config.yaml
num_hidden_layers: 17
hidden_size: 192
num_attention_heads: 2
num_key_value_heads: 1
vocab_size: 8192
init: "normal"
init_std_up: 0.0319
init_std_down: 0.0
optimizer: "adam_variant"
decay_shape: "linear"
max_seq_len: 1024
MLP neurons of a small language model. Each row is named by its layer, matrix (down: output weights) and neuron, and shows model dimensions 0-191. Each number is 128 + 24 x the weight over its row's rms, rounded and kept within 0 to 255. Numbers have three digits each.
After each neuron's rows, "fires before" lists the tokens most often just after its 100 highest values on Wikipedia text that the model never trained on.

L13.down457:091147102122169173147111082164110128114089175123136130112135107093080175134099121117178115119109118140155145144127126136079136174106128140111097156115117104102121099139112141151131127112158079138147154131133098120106159096126106091116128161153151102115077108121127146146148146149121125090122122167131127123132146138165108157122129121123117124144110055131119144165122114128117123115137132127134124116137145156125123165117056143147112103089140149078089077097165124127137139137107132113142133150140146163135159131157168126120107127145153111148153153093182146143154131097181119144
fires before: "H", "ib", "id", "ical", "iac"

L5.down10:125129157162129114126165140143174139137103125117142135123139123107095154127143133167132122106136133156133151127129099153116099142121134095133113116085128141156115109112145130108141170118134111133149235131108098185164110113186071150128123148130131107106118133143133152114139125081130152134095141120147144134118112097091175078102101089140157135125121137133123093121135124137090115110098150125106109155108118121082136148144127150124144163143091094111133100113127127069127117133152083112110141112149119091117169127135139131105160123135154136164073154163139166156111122164142172107
fires before: "-", "\n", ",", "ter", "|", "ville"

L6.down169:108158151114126109129132118098104102103069135114147090120155143153107106128115109153096143137136155170152150150141100127084094100136115132097115147081155157103144142141140107122129097140088117129131173113119150118134171100102138129164135126114100114115167132124113165141123155118155133139136110153161089110138123117157121114127116162127110121152121105155155101114085169146107129110099149127154140139115116155162123179185090169081084150119130150147137129128103105182128095110112110088102094125143094132148133153128118149146174119157148163126167148069122113123081107158121133107
fires before: "==\n", "\n", "==\n\n", " and", " life", "===\n"

L9.down122:124126167102083168150162108079126141143128165097114148152107171128130119142097138111114100099149142109121130099107125116140101107141110175099126120147110148137114142147156164112080122145110110129124093082108078165100099086126158144136119146101159096067126118116153107106125108115132160137111120090111125130172111137121156122141140160160144122163141095106144149135102141120166128111120154128174162162136125150150119123103158101121126123151100177142099135122162108171138066135173098154118104122131155121138169094116123122101110149121140135145118133145094102152102151139104120180
fires before: "-", ",", "ations", ";"

L3.down693:140123159144133174177109130117104180144142130118157089087153118089146128124092149086084114127157111145151105093139127107120115151084123126078118141158123173137087127102128154158113109141156094140139157125102143151157119098139109143110128104116133167167137144116120150144143103167131105121110081084125086163172131112107106130106151146161125118098136135144125134095160122098152117140123142126128141122147147145083139133127132138087176125126138168161118123144104108131119116069094104119140148120166115093155109088167164127145156089157100130123107121123139140123108174113088118161
fires before: "==\n", "\n", " career", "==\n\n", " life"

L2.down665:104154132113068131147140114121137112147117070145138123155140116164144117104156132152141125102109117095119109086162109141160135149089147124115173107115119154129119111170102096105142142154152128105101046154148108142154184122161119130064137123114120167137144139111117141130154112096141123138099124158099141147120138103160151116146157121125113094086113129120121104084130107108140091173156142108162112140101134111139134097169112094129177109098117166099096115164128159127131132145137140160126113132115146143149134135134139134134107142126112169119150049124086133142137135121102136171
fires before: "19", "20", "18"

L14.down617:136164122108125102142063099128124097140128123124119104103160137130171129147164185117109094144135125147115067092135129095101096094105123120146126117123135142165127130142129149116139086166170107118104143121159142124098109126110129155138136161157143143102134065134131122142160110115114140137137169140155109127122145094155150087164142101161130041149096058142128130136148155127162119155113138143119153134121151123141142105128105117095124128102107119120128105129101107160131153120144171127110083148110162125133117142093147138109137117150133109141134137107131119174144100204148116156
fires before: "le", "/s", " a", "ra", "ire", "im"

L13.down332:141109126115118125155157131139086104124112165137098086103124116072093218116095137075134138137130110097113121138137130110141129109115146161105079118108131097142139139131127129141157111102123092141129200141157127119120137137144116111071115094138132130122134139145120164115176123154115131134092122151130113130144132141176147124149154127131128123098104180165156116167128104104070160119122106108164153146150132138148125095148131082146151123133122127141157106144159127133119131115119111113121141113099144161106124112108140114118117133152144117225098163138160117115090137138085142135
fires before: "==", "In", "===", "-", "The"

L13.down449:142168112138174123126117077154142098148150179110116127111147125135145130115085128137105106148102126142175096139120113127102123144128138107155146125173199163126118128112148127118129128122166156135117175193108124130104134123103134118127124139119119159120079142123122121113126132083150127125130057144133135127130128107147126096097134158124064125108084054159123147091083129118144110149159108112118165140120149116159136148146079131116101110150179108162134120169097097137114124111154121099146148117163156131120106130128119120102139110120090142167105127122135110142167137128166158131
fires before: "o", "on", "ad", "as", " Ra", "R"

L10.down280:097192096106154085116094134167127160116103108127133122138155139126111154111113071144115141160156127078095134102145194122134143109098137134124086157167102148079174136132151129120092153133105120113155160118134131157118122124181105140116127148107118125084139133129144127109115061146138143164094084148117136091115148147157162098131132150126128143102167098112128153131106100118114153150118109113099105132135142158121119163120094171093116119148141137107168111142140126158120148126098118095160184110149148120133091139145149093124157124149123155129118157140141143084135121131113142107
fires before: "|", "|---|---|---|---|---|\n", "|---|---|---|---|---|---|\n"

L13.down145:107115095108133124166101122169103084116180157141106167161118122115147115116102131177123143125161123150122132157158113140127099150122140094133138143137179120096130065105154150108121091167150122103142158162098132143118138147138151175135098127128108155158115148102189120141154150162074125147127141116119148177123082148165155094137132122143122096099104073131091122125130106164149142097155130111111105131093095105136110129108108129128102134147092118120099150104087106121112127109105169114141138156148116121103132136158101148150115129104165092122154105124124116140151155131176120155
fires before: "-", "am", " -", "ey"

L13.down266:129177120135130150151094118120135070166154137143160101118110108144116120085136124111139113109119144122138125156119157154072156134132138136173127137107140133146106121128130138127116091136173087124154127110124143113090139147108145133154115116136162130147131187125145118154114115154139125160088126129133093155140121119166168127129085126159140070081074035074137126168119110153165117144120118163119166133124116118137130157089085107149111145140140120151114113117107165120146128110164135142112075131151104081156106143092122118120107113115122139136098136078134140136143118148150146138
fires before: "as", "ad", "os", "resh", "ay", "ated"

L13.down583:127137107113135152157136104137187123129131108100108113157174131136117162104160130117126121093138114173110125109147152103098134073085117109118121120138160115162130139112156122168131143152143086148138163109126144162090118135108151100136146167114113096131130111117107139133148132154125097101123102106113143150120143137100110121123114089095144101144134071149108154134140166097135118096134109155127135096123149157110148144091102178122143112169106134130191090122115151166112056127131134112116164120077104143120093126109101151173155137118141100121159161130137139180155118181144121119
fires before: "an", "ian", ","

L9.down35:107180125102099175143182136110121131140149151068137148132087133158087083113146076143105137148145110156122125179144112111084122121108168171157096106123110135151117125123105119119120149139131146103150149138142117160105156119133137147139093143107126173133139117125150109110167106131121134051112146156175181110102130138091150133130146118093156123127145120157130134113139171104112093145135116158124110130122122150116112101128121137116163151155114135103119103124151150136087135093157081135135141118123114162094144071113108130116130114138143125152102151160130096152092114094171162134
fires before: ",", ".\n\n", ".", " of", ";", " copies"

L13.down336:162109144130158097128096155090179080168114135124127114120133111118132225143148119124144124125130111148141149136151131115120164158133110174082145129129139142110126109117101137160157118125147099143063174127117095180110161124142155157154145102129122132099121152126151163128137134174142156140115149156123136119119140145142133076103100142126102121144077065153119138124119156090128131109111143108146119134116122125133095150133116118146105112120121154124098126097095105162095100118111142129052130115127124110130113138144140139147132131096117122135102071103143092129116141116193133114
fires before: "ur", "or", "ir", "ar", "ol", "am"

L12.down219:152111075171088147140130149129150133154119137149109102132131114134125130110138084143150169138128134112159111151117111102111143159124085097113119074087139114133107120080086142188138135143181127103122081150120141152121143135132100122161149112118148144091057141152108145155148092096115185131130111092176102106134143152157120165128144125131145168123120093108147139104123127118105140139126106115126113139114091154154167138106120155139099136129093115112124105197111101134145170128096166124126096147128168119116123119087152132129140142152108137095147125104146149159142130118096091116
fires before: " to", " by", " as", " after", " for", " in"

L13.down222:135152117170114142130081123141088130126123125129143119171078089136105138111110136141154111112176126122109118142120143094115139124126153102107124091159163134100154143129143135122142147119180128111116167156115147094117093129110122104146148150114104133161158129108153114104130118144168156139098145080151102154128121106117108109137152169110111108110100028139152117141118102135118099112149107175133170109093131123147120112097103104139151088168113143126116136082124128113163154128143145146143106090153111083137106199160120128131103116152106113146128122148122184114162167119136137125
fires before: "an", "i", "bi", "man", "os", "g"

L14.down752:125131131125128100129106108140102140165158132103137120158099126062156172145123104093123148136083132135120111103133173096146153166122097139143081132155095105146159104104115145162190102123131146139124123140117129141114151104094148144151148127088167114126129107134112188135170104122177130121124125083139100109122129132149106095155162125127124087128106081160131128171125148116123111141140103138154166132086126162133118114104131150148160119089145092089120168114161111160131144096094118157126147143128117073148129127128136145096100140133104151154127118100103161135097134151097140078
fires before: "L", "-L", "l"

L6.down605:116157063129147154137143087115147103150082130117131095146104140111152097177115134109136128131102085153137106157134123128113120106138159103143118142122131125110107121105143137106136124109121157113097129148122154110144102137137145146153120105119105140104146148125121090110136162113121130087132145159122123145194103178111178149159164159124112126169140067069148109105125126101156151112143125090159098106139113134120093129132103099152109119153100106139121110153108138124107125154107109127132140084129157183126147126129154155101132133132096127154141135099080093159132212111170153148
fires before: " of", " in", " to", " by", " as", " for"

L14.down370:140121128095102127146122118120145111107127114154148129129153154117119131124169122129164102108129143122119112156110139156119119139067143152157106154170059120125110171132098142103134117174117117135135099113126159127139172125118109153127121087142124134147116080127143159102117097133154091120147152146109114118139108121148106152127080152153099118080174087115104124158142103097119116133152108099123102144086136146124149170110126115176136126151176165124153111129124137047148114128116135159123089124132116130136168097106120168103147134104116103196153108129188124157121137127160155122
fires before: " by", " in", " on", " to"

L9.down183:142098142105145138110154164135143152155112121093128122134164117106147090108131087131151110122105154094145133161137132157123096107107085126136151161114121149158099163135156134139143124122120131128159129179145101116129112128125111130127089124101131122096164184115118130154120122147148158111137113145122130195126085139116114116123106115114137161160153112064124106113120111119153128127148164141126102134137136106128143163136113117105146094152122159110107063157074101152148102118120089135109114099133145131130132140147158160136093110152126126073140110148024141124126130164189123123
fires before: "-"

L13.down751:120146089111143157120115139173108128147131112141139120103143173121138149135114123127178102117113123138138120138119128166111120081128090177120141099125146115129107126164071169146100130127182138130099143148097090144128125101089133135114141121124133127115156132126133100114135132139159096146171119148133109184139131109202145103112153113135109100101076048125119127125154153087159101142144112146128103152124146130178114120095118130135120123125113137104078109114120146127115114149110128152127101184123145111154106158133149111088121105147102131109128114129074132150173132112189126094
fires before: "ur", "our", "E", "ain", "ari"

L3.down530:094104134111148118141142119147162156143088119149137137124113130073174124102125126071143127130113122121099125131152127121128154096157067114139148130122113169175153102122164134147120104108127050106127176164113136131153150142144120129179099147106152144129150154128112145092113128144133142125163156104111091181098108129138132119156133074147101120147172129104120100125129104170121106107151135135130140104096128120122183188142142111100130111141130148111113112096095142141149111113116125121125154087134145114172132117158122120111147090135084125115170108109067154101130103121144146124
fires before: "The", "-", "In", "===", "B", "M"

L13.down609:090144156132115091094145155148133121149083139163140074126144100083141104083100121128121131094125092142140086114129105164111139129144126153152139124102145171165113122116155149158105122132094071158134149102138111143142147132138105107135143122167136154150120137114129129121124175131117133156107152132106096122098130100194101125124140170147100117088097036104146153107174125138171135128160076133169114130082092115115147136106150138133132130121157129102158100155097130130142106102111128091143101116105152128120118158152159139105123135126145097135113141154131130145160107149148138119
fires before: "ans", "ad", "ian", " Republican", " Democratic", " Party"

L13.down253:144137135123100134135135140094107113107173107158125108144124133047081237118119102102122109161147157094119118124123138120126124132127136109140121124116136095111144074143107173135116164134127066121115141117175122149144115145182138142129172126096145129142142093108099119115133105122131135143097117124098150085107118131137145131131121160149146128118127184149115149131125113118102131145165136128107138107100142131133127111116131119141157136145118139159158123141112137120107128137106121154118111117118126138105119112169127156152115146113151124208118137130213135138120088139068114101
fires before: "==", "In", "===", "The"

L13.down17:133171105160087126135141130091105153166138104183101112132135125131099077140139110126124144159152104125104137125081149149101129136112136116181064137152114157140159122112111128151108151120104116141145123133149124148121110138151167123125162120141135107152120167150121120134128111174122121119105135147099107119126127128080151129132174153093123138101111083143141116126103164105112175095092111152091145168115101123075100155127131136125141131114116117050112133142154171148113164135143144116115093089153110122116105171133139111123160131184145160141155132092164120110110098087116126133
fires before: " m", "%", "ing", "ings", "s"

L13.down34:170163100116132113125120156123132107141135085132130065122101136165105123117159107138151123098153154107128108105119181145088142143107133129139124134096155133107117118135125118181114140154173115109152148162144094092131099144115153139184139156141153154110112157127146126140080128103114112154168141135105109156104107147159097147131128161151095098126089050137125111147129134162089121141123132140088138110103132139123117132107100121114110098213128108087132097097134163143111102132133114097134117137176155133136129123126142131135132123121166108129097104120118177155108108181149131121
fires before: " m", "an", "M", "om", "ex", "am"